config.yaml
n_layer: 8
d_model: 768
n_head: 12
n_kv_head: 12
head_dim: 64
d_mlp: 2048
vocab_size: 8192
activation: "swiglu"
norm: "rmsnorm"
norm_place: "pre"
norm_eps: 1e-06
positions: "rope"
rope_base: 10000.0
rope_fraction: 1.0
qk_norm: false
attn_scale: 0.125
bias: "none"
tie_embeddings: true
parallel_block: false
init: "uniform"
init_std_qkv: 0.0145
init_std_o: 0.0
init_std_up: 0.0145
init_std_down: 0.0
optimizer: "muon_variant"
lr: 0.00614
lr_mult_up: 1.42
lr_mult_down: 1.5
beta1: 0.93
lr_head: 0.00758
grad_clip: 1.0
warmup_steps: 200
schedule: "cos"
final_lr_fraction: 0.1
batch_tokens: 65536
seq_len: 1024
doc_mask: true
train_tokens: 503300000
steps: 7680
dataset: "wikipedia_en"
MLP neurons of a small language model. Each row is named by its layer, matrix (gate and up: input weights) and neuron, and shows model dimensions 144-335. Each number is 128 + 32 x the weight over its row's rms, rounded and kept within 0 to 255. Numbers have three digits each. A neuron's up and down rows have the sign that makes its largest values positive.
After each neuron's rows, "fires on" lists the tokens most often at its 100 highest values on Wikipedia text that the model never trained on. A number after a token or word is its count.

L3.gate406:152111122188126121076063093162073085121133197091149109123121061117132092114124116126174076168149083111087111116115151138135125129145137097119144095151091132117121153094109126161128104133118153121085081120194141116142141105138119116113164140118150185098102140141164158145154100129106115211156126129094084125128144102129096103151196162137150126161116150128210106125089089074136144093133133190100114238135119154144154155101138221089123106152178130123095102106122191093135123139124142125130132150168163139180186114106079165095106102117104118111135097100101110172148104158129145108
L3.up406:127122087230062147134109119132191097141156128118129108070131112134130145151064174091128157118063153153144144111145146158096133129106096042120139079142072139158136151138133175127190121137127066172079084135185149072094083165122101154196179139167181204160133230146173104136151105157076099119132150180153173084192148129138123090089150083109086147169147156180145092150126111129113102105124079144126162153148134137152169206155124139071164178175157125144062124125121147065069158204152168194151104154074159094102103172083112132169124129179140070097123084144092091155084151115162132091
fires on: "==" 57, " ==" 12, "tic" 4

L3.gate198:053130107115141137149144110103084150117158116102159111125105104122147161152110056089160151153155151110128136136106208128142097123121150076108100151087136124116141177168127084187084143087179070135156126121162158132108073142095124165104113111058171127142088171121145088154090144132105173141170117103142113113152116099129150121131119055117175200147076165181117149120153144153204124101097141172127174092086140108184144069097091124137137129044105114196113092113125187145062117081092096115113098111101152120176125139137091107047139090107149107158108143099121134123140079087131118093
L3.up198:121114064190135152112097127099090114105130125125063085145141144056146220134199167141143173112212154148140128110098169155189121064114132142160144143113097161077151166137147185170164183112143036116107079122142071092119148112183113170103136218082134179117150121199119180118127128184159113110127129102126112075170097122098149090142097071090085149099106150165136127172192146204097136119142185124125108121116091114103138153121090133095099115100157171176106188138157093121117097124119162089170030111120169095107145107139141111092139099104147113131087127129188128077147136111129122097
fires on: ":" 24, "-" 22, " |" 14, "place" 4

L3.gate1725:111089119107119083135119158128173147156129058166112126078202110106127117174189117137140174133120107129143105162071142106138087097176118148144187108135069067098133134169065185102102147067134128150166089175134061157192068117113100128126178115113116122086144122154181139136188156105127109146169107162204111072052100162122143197107085100106112128121079117132107144145088047139053210100150205052136152144217130080144149120146128103173101123148124146063137170154120127114174153105139096168095134119157108116141089120129162148199134110163147130138077138173141150167126145120112173061
L3.up1725:173132153165121144113099130151151146184095140124179137118147079162146129116144103136130167156138186114128131154109151140112150128097172108198162113135141136102118178133144155062155149120087138146137129178158151119147130162140164123140173147104178087095105093082212191110085132139141097158136129149102126125104107083128109139133084178111111134120106130105100168130136168124135138170125153132113097128178120140094176177117161143072108097128144162108148103066137049186122186149134151084151159115159148136146189084069169106166096111151137173156132144189136152185115157072135117191
fires on: "1" 28, "3" 7, "5" 6, " means" 5, "0" 5, "7" 4

L3.gate779:157117133178170121088192123103061067094091149110070205111095145097123127131070156141157120135100158159153064118120097075113103149156155129142136167138164145170133157126110120112135084131150138144146118111203098078086078195176068083106108090154125135151135082131121058132130155135116199082018195099177109105153127146081124109091102120164165167113081090119161150105148128123138090093129086111097126120095141114139096127152143128162147162109143099106075124055165129167125102116081109106079105086149072107084106165159099141113110096164124111147108118115141157090106142083126187122
L3.up779:124118179125162103090139091067071165100104140100148219192092132064130126096089206119103137143065156143128114120133131135116137148166162150137107147166135145143146125107130143141073129129130062110130160047151110082124127195148110113105127125179184064190089099104130113115185202125136190114143109119146163143061105144076076158100156087135156159106066106128102150063168076138058085066082172101143161112175114096140116136092095129131181112091104141110142108166133130144123115116135131129112147050115129108131137152153077111132116162143174145103076114154204107164130044151117166169
fires on: " |" 76, ";" 11, ":" 4, "\n" 4

L3.gate4:177145088141141077167144105082135075098148150135146122098121146123121129182151141082155128133101112144164149163161148107055100108115139179123143121063128077171146144141126138199099093070121102170074181160094147120181104105129136109148108112159128169150128091106126121121094148089164120129152173088110098123137096142158190162079109121106187118202125088148158138166105141130138174121155077186159100167099149163116116107163128145093165090126137108186140178135192166168127149163119092153099094115092129096147158109178123135195155124123182136166120187135153123114122133156131122139
L3.up4:129171164146143053132143127156155105126092120117100109098077127176038143117128127152094118081103198120064193120145088141125126086118119166176137109125115141136135045162147172145120138112062170175140193112129102129129150096178130120184194097145177140104122124135135166109147145082122134119127145210103139153130146165099104091119155174147151094093135152132140100119130150183128121136120177151154133121132082082138171098150087095116123108152138096161113133158116175154121061116131115137105152132126162176164123074115113100136112129086103175138090209145170168184189108097079107194
fires on: "," 95

L3.gate266:115132097164150097136122164123184096120125168105137150063147122100093165130107110117110116132153082103158107065106101113134114105106150135139104120153111147153108087106144133108146172171173134171090070101187132161107133155121160129143150136169111123196075150135142111149154163103108137081143194168083124159075069118093104124149070161132177144142161156167085110224156119128118165109098133120150169144108146121113158082109135145123123153175158081165130132078162123122148118145154165121184151135114125180170135159135108181082114199075170143111131139118071133137107150144126182135
L3.up266:112149064159112099157117162132173090133098130088140136064177132130114124094098110109137107165168054105103083087093100121072144143103187154146133106172101149152127076062097158129177138169159142157105080074193114108124157144152158127129154140160095131161064144126135068137172146124107146087136175166126122174080077134089136114148064146191198122145115154134115114190162096087116164104118093102098158154125166119100143117121149153100120136167166100154122088107197116104193102119107130095185126148147142150143104114136126160126136202079158129108095134110074155115084181112118165131
fires on: "==" 86, " ==" 14

L3.gate1231:118065120103097085108153133147080080118107169052152128109108077143149116068162051106150124139168109148185103096123132112112158151125097117138144108116138128147137119170162177092094146149116099181091148186137113121176101152071150075162108143102137107125141188171138080026162101168140145034136133142160093102091109122132144148145125109082107097076080138150152082175194126132187057127105056162091070134110148096158096084093147149144121137173149172123063157170115139095134249125130076193176104085094135172157135161121129115173113133148189115145116170122176105105163154116156140126
L3.up1231:119058143158112099123134147148140090103092157045132165140094164156062107112164077142136120089171175145180124026179153136107159170136181126157195086107112133140136124153099122151145125130167085183105111179145099115147100110126141145141070143100162098112154202149130063088140115146093108138176078191121065148108088122172122129136140069138110083112078111191086116151164172144170069127136136129152094104110073116147100057115163179142118128144141170165101148141130068067102223131126130107141100122104152160144152150098190104113089133175162152104119153096175096072112182082093166098
fires on: "==" 39, " The" 9, ":" 8, " of" 7, "-" 5

L3.gate287:075128055179168104089112087131115127110157079108102138083138177119066105120105124139098102078226065149151113051154143188137137029134215188136126096162117132128118116094097099094120180087108161152145108176074165136142163099104130140099177146105147139152067109171125114138138115192136187154160098122144135112128145078069143073156146081095142113127158140157138143140159156180199116115069148111116133165141060138091066094088160153138158124125077103162094095118093127120107099060083117136125174130138141118178111077109140095064175116073190156186100096118125153073069112132113118135
L3.up287:135115146088141126102099147097141108091095143117173156100106133094108181143115152095110086149074162184049079152096144115125129095139143113155059167192091185136079075111102127079140150088137154092080144130155092171188138148174133177169052142122140117114097144115090131145043125174082109117152120158074105176075122150107120133118089157176126142171094192154079162127069170123120102124150085124109122132127098120077143146098079118078148103162148108134080153115121150140103118178118176173135184078128076091091169120072169159153139140126140089110106099165119129143145109136094134111
fires on: "==" 87, " ==" 11

L3.gate215:114155121086123080114049125162183113104116116158200059117152097140103087095108132114053109186118113130130112143145142130123158052084136107170073149177179133116114133099158140128145190131109079157108117146175194104157148136117100121137151121105130088167179153127138101136115142111131144110146183136093110151127097075154084100132129171162079153118063071138102147160151120137152165118112136148104156108091096087085161113147091114083124101132154134170110079101184127132177059169119106180167129190195132143102109160157128135143136134066159115110174144092073161053142138167093139129
L3.up215:106127121132114123182165143126144072149114152094113150084130135152102162181057084110156153114187142139181141109137122149096168126121153101102150093165116117163130130143065128117132097112140213109099136123184105122121124229109135082145111173147170093159138128184101134144160203097111151102112156197174075162098185153089117133137111121169218105160148130100145134126125136113138148172137117066132128178144159200112155145116097240095117114111098092187103123109133135155098143129148126160152132132181212206125170082083110172185132178126121148140143126119104189142139131116187151164
fires on: "==" 63, "\n" 26, " ==" 11

L3.gate1374:104113162137080127074144182098161102154149114128098181107153036127116113101171099108085199098108099207156129099153145158153070078074140154127122083142077171115133122078117109090151085107115136144130105113078144087147157198162121167117128139125085087149077153125052144126101163118131104115144158137139106214166103120150123123114130118156139209096099152079188158093150183126163150122126148151120132119116194083125153136130150115143129135165169082148119075086145098114161113107170182199167158162109138166101135101135094133092132088121092159097152114135089138183088137157144127119
L3.up1374:119068175129189132080128122102202084118098110124137145139136112109097134147116156060125138116128074166186137149154131137056100139103137128162126126151105173121153099132143102114114145133118094123064108149161142071136155163134131164184160114130103049137141170154109102152085146082085164151135182194141155182141072123152166143125072058136140163176157154076145101123099157124129177119151163148154133100129160138075153158147132087136105212157147120175138120169147132158150098160133105176108144078103138149127114144114138121107135158175087127136147049155125133189103102103073118106
fires on: "==" 55, " than" 13, " for" 12, " ==" 10, " or" 5

L3.gate395:186115139100050156180173113140118124125069121135142159174166121148152147117118170108171160141161170080167150113127180168178132115113099114170167124138135109126099105111169131122170133088141106081121126124162117137174089200099085115073136109104174083108118138121146107116107106105129161096131080094097109144107101149115167141141131170135147128138127087152117174073135132153133154112120089070161106164138130033152102136143116094147134099166127101096174126132151151121090131100131154123193152147156135114121107116127070060170115094161098120179075103130088077075129138065119234069
L3.up395:185109163210110124081116164131149166136126108147156122120135133156127121116113084160117123132143134134067162118118035173129144165173103166069087180167129141121157101081116147184110146047088092136118086049148132156107078119121121108154083154140157117118126086144128158122085147142139072090115123127176169138100110146153161155096143141135070064061095186109113093090147120121086165088179143127134148137137157119127078161163120119115112082195144130124145146148107153137191098159168135149110104070126104096139052095133089114132108118074082133167106117181184174171033129142112200148
fires on: " |" 30, "===" 16, "==" 12, "\"" 9, " ===" 7, ";" 7

L3.gate1080:134150113074188127136116114207149130144111166149099160078150146122086102088103192074070122130102104146100125051089050170153080112090148105150090095146115139129111129121166106124105101167133157147113139197147166132128083170112087155159122152140102144143088146187207104094115153085112117159157176149089109131161144147042139055127127186194131114103103107166084146173143152099161111144101065185160136107123127149159140130149113139114125070161111193143118145045163147040143155133189124121140087071106140088106077129101080154067120170083115138127129124128108107122102176178130165098
L3.up1080:123088108131142106107160148150132092092139117120129096135130055117125121109096132132130154141118152140141099097141080114117170118107172133142076129131121123099099179161079186135201120100117153162078102081145119116133144126130156102111177102187079203157154116124104067111184092092091158115116141176194093147084151071116081090102134104197151136073167161159139147098128159158142189120116109084139166099110116130131162089136100081088130146141109130123073085093154125111168089096112191167151128143176126176112154120114128189175149087130113113114164105123124149123107118156151133129
fires on: "==" 86, " ==" 12

L3.gate1825:112167164117062103130075096135120148071096142067107134156136106100146113175045173079094145165131148120121119117098102119170107142137094138132171134115165128111100164153155160054116204086122058179128117109156164100128146085113084124132129122153099147115114093209128109121116086138102120177084070105107148153095144071100149127169135143095175157124170125133140159074114137110148077131186114169142140134121121122088105098211096159065074101118137148124089124166179138125119091146141127169155140121144117110125125137115163103144108069110150119110153042158084108135138094207116182129
L3.up1825:175130095111065160124081064110112162067117154124165130133178133146119163144142136102166107073136102088162129146116122076160110113151177186118107114140139127188155119148102145104076191094097106110167158118151141138126125112119121128131090107085121153094149082163140156147098138070137127119162173241126180079094167081105124110064192065078075144130157095131197178135110165148135176132137169090128148200096109123103139115189151121146156169159184136223093087141145156120122127100128188095132128061093160122114108167103144113125117147158099140095132093139177102122139133146134182100
fires on: " |" 23, "4" 11, "." 10, ")" 9, "3" 8, "," 7

L3.gate1169:079130072154117120122137195106165079169095165110127153099133144093092119129086130105116138175139101174097038071144106115094122200162143170127121110174113154179100091111113105099099084140121151140109115096140099103157126134111119066154147083106152139166070117087118126136135130090143129104066154167129061161145114126130063177128101127160209112158112082104123143084153142123099098155135066142084132116128103145168158096138150112066105153147177141186119108105120170146133104106130125144175070167147153113111155131153120166184155141171126112174139150067107190192170160120092157128
L3.up1169:130135141080145081102147170133105118143115140164152143080196120112094168127082092135088170168150101152095108097122092124075109128103128125082123163172152110134109054165161158124109131196163125159076117095134097076124095113130177144130163087118113166182072148090170115164248150089114178083102171188157064129047105077136132120168118084144147119145152163143127133155140155123064096174170115113111164106075153113095178100126190158114150122120105128119194115089137176114195088135202118132150157102119139128117187127168132163124118152134198080157123094075117126140120154123109132132
fires on: "==" 86, " ==" 14

L3.gate1449:131132106110096098111103186069097091104101179106113134143125119038184116128063159111090074215146107088168076112140108210113108072095145164061133151103108126120090108111131184154168156112172140150177120172100144134070118161133140105113137124189127061173106156130128083143064128159246120173096120119205109088080117110167150119117113116139116156163133152152165134105138077108143224069093124109113149190125186135111085153046086131100129128114095131111163106157129136124151104090109125111126124137076049140126131123170158109148131089142166158121095145195155114161177191144104069148
L3.up1449:131130136118164168050168148115161136091075164181118119139118124147094093100096144093048138130114086126103112135103150068167156116124138092118184125121158102170176084117057110212137126109106128048064103132114149140142114085141111153143095164135139162157163120170143137115108119104132129113193147167128112114111098170115139113160097119086216195088157111170085157133149070184110125148162054127143075122104127112081085109103105162119167074165159178173094080094158078117178110119112101178108116070058138102101122142127114155149106167148141160156082155134101048146162079139118170095
fires on: "==" 81, " ==" 18

L3.gate2040:082145098155089129149094099136132119061103159128178157135098138110171176133173100132137168178136126132107140099108157119143139153132125111119166148143119125122144104175096040132116153142116101100097135157100091140145098151142129113133143129125131132168105132163147171129085204148107142195124150155113159081131118122179217175083067177141152168119162118166163091130108159128186174124100097135057085122092173133180168151039146132115135105118103168189111176153130069108104088164109144145123133089133196126102127135212124134149104108139148100111105182068206033117079116120176146139
L3.up2040:108085154164075089118172069110143101143101131135102100123053119130101129179125090115117148102176149133154126157103111139133143066131080113089084147085150122149137159090103095116169096094127090093160126138094107054141135125110110124058125080118152073152110136163158142143143192136080089115120110078074113114099141162119111133152141132109127120116111158181090157171174164130154120089200125125102090056061129157165129124067167098162109141214154126178105143179084154076196095168104145127127084129164165186100133049152111118174138114168190129162145120136230133137105103119110105136
fires on: ":" 81, " (" 6, " of" 4

L3.gate760:098080052155143101078136077119215132145107173115170157146122094112197166153106148138165118094151078161078119113143148131146146071097150123076153144150145152118177169104135166131142125125158122160091127129147102102130121130145134123157172129148159171157128145172109128093132111157158131119121098157166107184123117114127124071170169160129119188128113191151132092145129153098200093157152084193145097088088198101133152116117172181163144116161128147165114103086131107086087101157145101065181095115126124025151133140133139127100137124147081103143108128107138080174145107171181178087
L3.up760:179138133117127149126103144081142082135102132099156127177135108108150177171118129086120155152162123168145098106173155111100135109116101138159130160140144130153117177170159145101121082087128119174143091104174145105134114067142107112152184165144187110144144096179142109081086194098049104089099179130082130102127146066189114127089156137164171114114105169180155062113148121090133136117124107141138117173095142129097187079187058162111145134152156106201108081126116124173140123143152169141147104112042132116147175110140112149133121103118138104094124135111112073195191058142146145080
fires on: "==" 86, " ==" 12

L3.gate38:142087202120106111081174198142124156105139132144128142143115101154128135135097147162164116127131108162139158186148107118136144149178135044143164161140145102099222135122134098137174082107123186118049132167216164174145124095156138090106116091073197126139069096092078098119080149128093137152142158085099164110121180103118124150159116099141088122185112083100108147126102110126181120090131100116115142141102063139149128090118110112146142128044161138170140106148099135089105133082167127073176100138134172127108125158206102095122124108146064184133106087126163117186095146100145119096
L3.up38:110183148106147094113120129153130144113193150079195139192142148109120120165126150168157092080135151122135127194173110132178152117128106095129108131070165054106109131128080082148150076147130168130128122116157142131149101155141145144106059110104197184137119147120067092128096127216117101092086126140197125147093187142145157176102147139098129195197145118102115129122078097169177167183206120081138128047069114118155139170139101123148072109146142089054195107071135077119079163144196117113100133081118145175142118135130145123106077125155201200133106160111209126144116121173134123147
fires on: "s" 61, "os" 12, " Os" 6, " Los" 5, "amp" 4

L3.gate471:153200109173113124129088192183158110144085139144137154156146159131115083163137096137092149182065095139179167114215138101105097111101136090195119132196143145159089162121113148133138095144135119160129164167100134081195121169097183114164164109145139143162158125132145129070110166159139110109162164174135120107117111138112123139177093152108124158121138170139114081152167156185110136165079112138177149118096184118103092092152132111120096217147178099121153106148139134149121122137131176139179128129164148119149168082112158154103115148089110161095137102093119079163147150124157161135
L3.up471:104162150149157130172148079133132083131137103149170177109076116126098158129122118107106072070165140091049114098135112137117139106078150123089143152172179091156097139163058074176172140161197115169106105088196112106092052192167163119155146119149118135158103116115182125135139152107087142100112108198150069143164160079168133116159100131109235137136140131182152141162153145132123181110150067112137094112130126126131133196136095164135116123128057125133135139139169116155185115184126169156098157167167105094108142135112137095111122187130184179220136136117140174119197129112110126162
fires on: "==" 72, "\n" 17, " ==" 11

L3.gate820:127128163124076124169107075155147151116170099132151136145105095184123159156100157147147098120125082115134152130133132116052101080193146087148127147120155108168127128162164167142100092114075134118111118152184091147149181128102105116141116119131136107172188127153093043139156139106104207107136098122081168120127091098159164064088147101157095140096165101098121089123142146083173136090132127185125054125162096113082099091158108101113089107127161173155094157079148118163148129143074102179107136153122112135136132183107066115079173069127134091161143092191139162114143125163173137167
L3.up820:118140132152156125078116128121151118121090137120095152096162103040121086081170101112156068162146098139119109164147133120143178110080143113164075144131113071128119112169077114099137099136216068121119121108144099113114088113090146098144165175076123126117161142099119131075079134116079088160148154183116124188125176141124083116157151092147148130115158141142131181173145150098110164118131144131095124160144136142129091105103165109064158169127165126055085126179218129113122141084126118218167140134094176103139135148169165129080169142139110153136152159166160068148090154074150148076
fires on: "3" 19, " place" 17, " |" 8, "able" 5, " film" 5, "ly" 5

L3.gate328:152170148168097117070082131104166065139123143118154128189088127173170125162158105116078182107149119139114146135116118123122121116150150135067070118154159132110175171127147099132071129163150097119037097145136080103122142164091130116102137157111108115122100145110095098151113129105142105111163086079150116088076144113112142123130159099079078125091140139139148145123116111139105097129170148126116151216128205129111142139116114185100099137190144133115131108053099061135104112141125081144063117081150121144119132118171155134122138084106113182121092103146107064116108138175114133107
L3.up328:147086103101074173161076137122140161145106069119103120202102145136102164180143133118160102118142097142126107054174102120096162144138130144106111076136124106122074123197096121133129141125160077129197174073171112184114122156123153129113121127087114121105158188090120130078166118136104069195136123101172075089115162101099094167129152116158083138122202117080144135101142131064139087099086115084134110116187192135099125056136173134134120137127157093089115071127105105162112105138073124116163186108123132205137203174133172138133104171119153084113084114138122107067099162166157117128
fires on: "," 51, " and" 24, ";" 19

L3.gate1644:048120100171142165117137104095158127131168146193168129135128140138146159110136151134158067125050125148091148116125122084125141121104143104172221150145103103080123061143153142108101110127138096107075162095144113119123134122100206103156080123202132144073139129108125128131101071102089154114064101089202148191101148145117155108091170130134109089126081147053140100156104121151172121132112103122173152077123157087128138115097077121144154194180127116103097131131146093096116163085066120128195138113098143106110140163129108106127122048120148107149153105095150096118092130101118090128
L3.up1644:080141095150126104169174120076183112096109130162160076099134096134169148140103182112176117184180169148059126161143113139129113133172132112141073091166139132136191104176165089097127154162115067113140143123157102102134139085111157129115133132131118046180115097104086136174128150126155183148113134100179158118211141114073169158144157104152075162133118123149178134115175149126100114115164116107079148117121146102127141129191103075128105094106096111147073155124182172112110150086146082131188149177144153135166094148168064149167113074185153109150152041068142134115158141102180151120
fires on: " year" 12, "2" 12, "3" 11, "6" 11, "5" 9, "8" 9

L3.gate889:121111194118127101167112142121124032123149111154124174167108108144195103143087119122091123184113164114116108113146109142133117095132139124079159127094116100131118129093086143160174144061134130121134115163086122153111098124165132148104199145143071084136063167133127117142079111192128131103121132138106189131140116137120110141115159074126146155168078120112124177143123122139146113124122127104142157153115186138119101088148123093095099093134147112111118128108126163096158144158097120145104082094155066153100121121166118165105177108172127141169170099213171109150165146143123132136
L3.up889:096155113089164100153190123133095124085071106165143167071101122139079105160106128159116068084103145172086114121159084158129111148176161149154146121118121171159114081112149183127161196147151154119148182143173180126089041123165140155200169118137130120086091139085090145122098129086128089120063107174102132083152121100126025127120078089112089162138152075211128127112106122093091170165153154119166145131100160136136116112096094100090159124107134092036050115137099092107152118150111110149094112073135133134140152142097134161158094150165110147073108185094132102149099161060129154118
fires on: "-" 47, " " 12, "S" 5, " T" 4, " S" 4

L3.gate572:110123125191072090095117137148096139158137130104198099094159181194152128055136133115122149101126126168112062097116055128163083106082139084108085113099171165107124155105157136104162177113102114177077148130109115120067140120130064106121094124115108133058108119184112124093153138094057183141142087154142128079061025126158130125076144195138088135087018205141137119121120160077111094098117133197136100103132127119120117155086164132121130086122124195122159110219113127152183143118129164101138116115165140158140107136106109109151152146151138119137082139095100208121146140124106164116
L3.up572:105187145113125079161141156138127186103120165166117136112121131113179138072101174153177086084054075115125088149166110130160127123118161122162141126184148150110087086149140149192134141111099126175162135128111120128114101130150112114119140105153186117092122139102168110177132140164137160118128103141106144170135143113169094127142156126107138140158088138218105145181122128123106150094097097084159131136174180109146130138096162118141170140147150121160142083174115088087117127100125136176183138197133149128129154185137121106144108156145129141081187163169140160096104124147089119111
fires on: " of" 58, "re" 8, ":" 5, "ver" 4

L3.gate1492:170069109138170147149158156107118089138120153078085143158107184133103171161120159208225131140088140151089122148082123161165104109112169130174136077175139128151152164132097082080127146145095123111168107140142141133124091122102108132141113181097096066182137112148109100113198108123168158162137164147135150101118116106110151081075121096135129120063082131125091117141109150106127154116185088114114123208143158130091112110156090131096108204128146103121122132148077091115137151170133055083073097096135125136183104165100197122105149129157119131096100070059126114099105175194162162122
L3.up1492:113111119107126151112163130122127097099108133151104163188087134176159130101106090139106085150116111112144137100108080154133084103154170148137089155178083125154180186168146121062141153079125120128126073101145143114117073100171148184140084125089103129168171126125118168098140083149086124126122157160151161110091164171139074098143169068109134081098098152091131143101146146138127138080179112171076121160086130127140109135085098148099135170125195141099164137062073056111108131167064136127099155133141124088150139192078177129123129098133098106060103072090173168153088184109219160111
fires on: "," 28, " (" 26, "\"" 13, "\n" 6, " and" 4, " or" 4

L3.gate963:149084147130145105142153128099187090136143148122166165143146187126063144207103151178094116132182122171139124114086134178147095158098104116097161139139148118122132137159138104151119196138089110089113116144104153093151116115135174116107118123073107142126174084129139151155062166141141112124152106050111145151115147104182134106107173128077110104183090149089205177119150149113101109086069141164101091163124141124137108112051121088100135178127119132194097102107090129152107110113141108123112087096101163194161145191064155102121165142129122076111039148104102123159207139136228116137
L3.up963:135085136123198122162099134148173125129154035090106087132097150141142090188150123147144167149123127135176090084152120088087180134107155117151142114089085078121087121138148108178144106130064155121137185099096172084132192140092097118135185107134062162125101191163126118119144126147165137141077098075125124080113087133118107188140170115063138165084104166072089159135175088112082100126163134089132105153149185153112081109177099156110147205150142119109165126134093127108114123089140098144120116094106125143172140152144188157056106112136130171149108132115117094174152158130189147116
fires on: "," 82, "–" 12

L3.gate1227:105087189131121181139125157127112131180127149154194172165064086137147122118099170193175126096146143123123155133150097118113151121072110076117138144150117110143087058135129109172141147077085117118113158119173182095109161110116151150138132161126165057151139107145127131127133097140132075160136113090142177099075194147098123079095141142133094103117136106096097115059095076043113095102130115131105120187133152150103150165132137130104147100132103092110123064119153124110096164111133119187127162064145148117164166100114090114132142096181206095165129129164207124136108110179161139158
L3.up1227:083081143087100150067060136141097107139092151103158175170153069060182127102117120118118130132129082169068084114169122067081149106121139076131123131170160115133067063173136151115131093121103107160170113062107181177176142152141200128062094069128095089144076146149123134112130083108190113170133128121104146123144121135125150097102149134108071097126145119122157142034134141092108145142129149125142138173081116092169145136141133153187155122150125123108138127115099164082098153104143098064147108118115096093132128138090185151136164146151190114129162123111184165122111084113120166121
fires on: "," 42, "8" 9, "3" 8, "4" 6, "1" 6

L3.gate2032:148167139098104121088097135097129096153092129086086184123122145087156130142157183156061131116089168102167110151109099113101094130177227136163109155122123143084094154121128159195141119076150144148139152105160104143146076135136108161195145144129094089119142102117151081120169104153146117107152155146139144112171154124106128092166172106163140096125147115083179117166106134104076075105154084112177135181161072152124118086129255136061121129138127121141104141090116088065059089135126158135142167034151132158106135136064172126144158136073113236137142181149177125120061150112150099126
L3.up2032:083143134144118175104141142122129138107130101100134140137125048146097107116142156132091159165163123127159088061168111118137152120157104172142048104053147158093120128080191127125153103179148185171158152090094089131183132042149104108118192150089073102111070100104169140165189207132108133115087157190043166038145140083128168113108125093103156104181148082122153146146106094112133135177119153140079116182124099180154096026133104133082172082105100137159083126089165078126147150164146167190141086124118092079081127189142169116120140176078112168181114130094066138129109109135076133149
fires on: "-" 39, "c" 19, " " 11, "r" 5, "j" 5

L3.gate591:081138093112090136213143176076143105155078123085131101165120085151091112090086111170165116153124112106182107102095071118133207096145096189160055102095174132110162087203105108122120166162138112153092099062167139067103080091120078099180167087156096101156137146108136089109118178119136154147130139092084104081124155118168183136102086150155096160129090115139170128084144099062127133113134140149086101149096142073120131155169161113131133141163168096156217130088129170142072156122151114082153099159175140120052095105105054138106135122163136162095062128106093102083173108104159096138
L3.up591:106122088153084019148165164067123090209087141127147101097137108114075105124088103154149133140074078072104100103141111100168162093163096156112146111184165158162160155130107144142096118082162105110146154067103125229161165091144097156191107107180122077121134165141103201103101145119058159106111173107130121136102157129154080117139131184123106091170179127173146096086179156113154100113173138169090143126173113076132138098133141126131083142062160119105170079139113078100109122050144143145140094131120132164205100148096126178187138110124168125135140094158144162105130120137130188121
fires on: "==" 54, " ==" 12, "\n" 7, "." 6, "|" 4, "===" 4

L3.gate595:095162152091112109081102148160117113165204138167075153138140057057131116124089129213118198052097142178066087126116153158114098140136113123126139171118105135134102197058089136126119117110146120154121130128121056093106082105087178098158152114114114082164110096136198158094092215170103135117130136115139187176118163157147141134134132119103101150094097151080164154147152164110133119169074099128131088165179145086123151164112220145120096093119075137111114137110130149110069126103123108143123173099119067115131141137149105142182138080126120207112151157159130089109081084063155117128
L3.up595:116076117125153109114128080148193127145085170163208122111094146133109166157092106100046104102177104144180130091093110147074099144101098143117142119123122123096080178110137128158116161137168135168155144131164065190111046117078142107079174143131124145120156103158119155166088139182122135111129113098111151092178101146075136165078108153138113076129087048099076098175152161071175166120131160102113137088207170107161075130125203155106056157115171157064111170103170155136106172126131119158086124125089117110143164081124109175148103122125192059149152168180214126114083146111090148099
fires on: "2" 17, "9" 16, "1" 9, "8" 7, "5" 7, "3" 6

L3.gate1987:099133086137174115151136120133165072129151148171139122094139063083116160085127128113138152119149082157120145133171122166152135147074073137120146099171044128104117099175085114088099150104127111144070108094138124087153051087125096168187129132099090090141090166127096071133175097155203169121130150172168104120159129139131129105051101125088154155195083070145135069112117099102113142136161152110178167162120092088117164157203163112163164093179145173178124151065167086118122103072128132129131062109155145133112135138089191110103138190154108127127070115085138079155126062078140095147
L3.up1987:145090098137141113164118138105140112124139147153102167104124162092154163108127118086144159113166145110136097145139133119142048176125092157143153157144101141131110167165177078114115092118110140169104080138143135049122179175209098115137179128105137110113112090098127142139142134129143116154172132112184085067105140045086134064143061036103197090101148141166146137092143135119090148107164084106130118145096146124128189119141084153124182178135155084083123134179132111158145138115106159125139113127100116139175168114091146104094154165105021141071103076188150128116149180125114152199
fires on: "==" 33, " ==" 22, " and" 16, " or" 7, "s" 4

L3.gate1416:131110108158138079105121146083151083137099120078110146076147129170095124104098113097132142101174107120132122061142094110096145150104161157156085131176117172136144093092112125166165159189144109185087121111220109101120153159090116093169162135171129111215096190157140129169134162106143128066129220150133143121080082104106090130145039131175166151158129129168110099154174107132142160093086133109158125176107160120092169130109101139114134156119132091180118118107159188155150120140128105119197146149111143105136092112152093186084148169069112120147165074118092135163091151163142174124
L3.up1416:113132113150129123175053165129151113168121183099157171120150121088124159139062103107167131161180099130124087084118137116115113142082134110123115101208111148114086115110064139110164097146137130135112077084173140174095146127087139096117136147185111144139046143144138098088146160148131147079092209166164112133083121099106111132123065117125158149131151163120096109210154155120104125156136120104186143162113157141095161132120174131114115110180105078151094088075121136101175119120141106125143138164122142136177128137148118166104145190083154113148117121152142160114083142111137194100
fires on: "==" 86, " ==" 14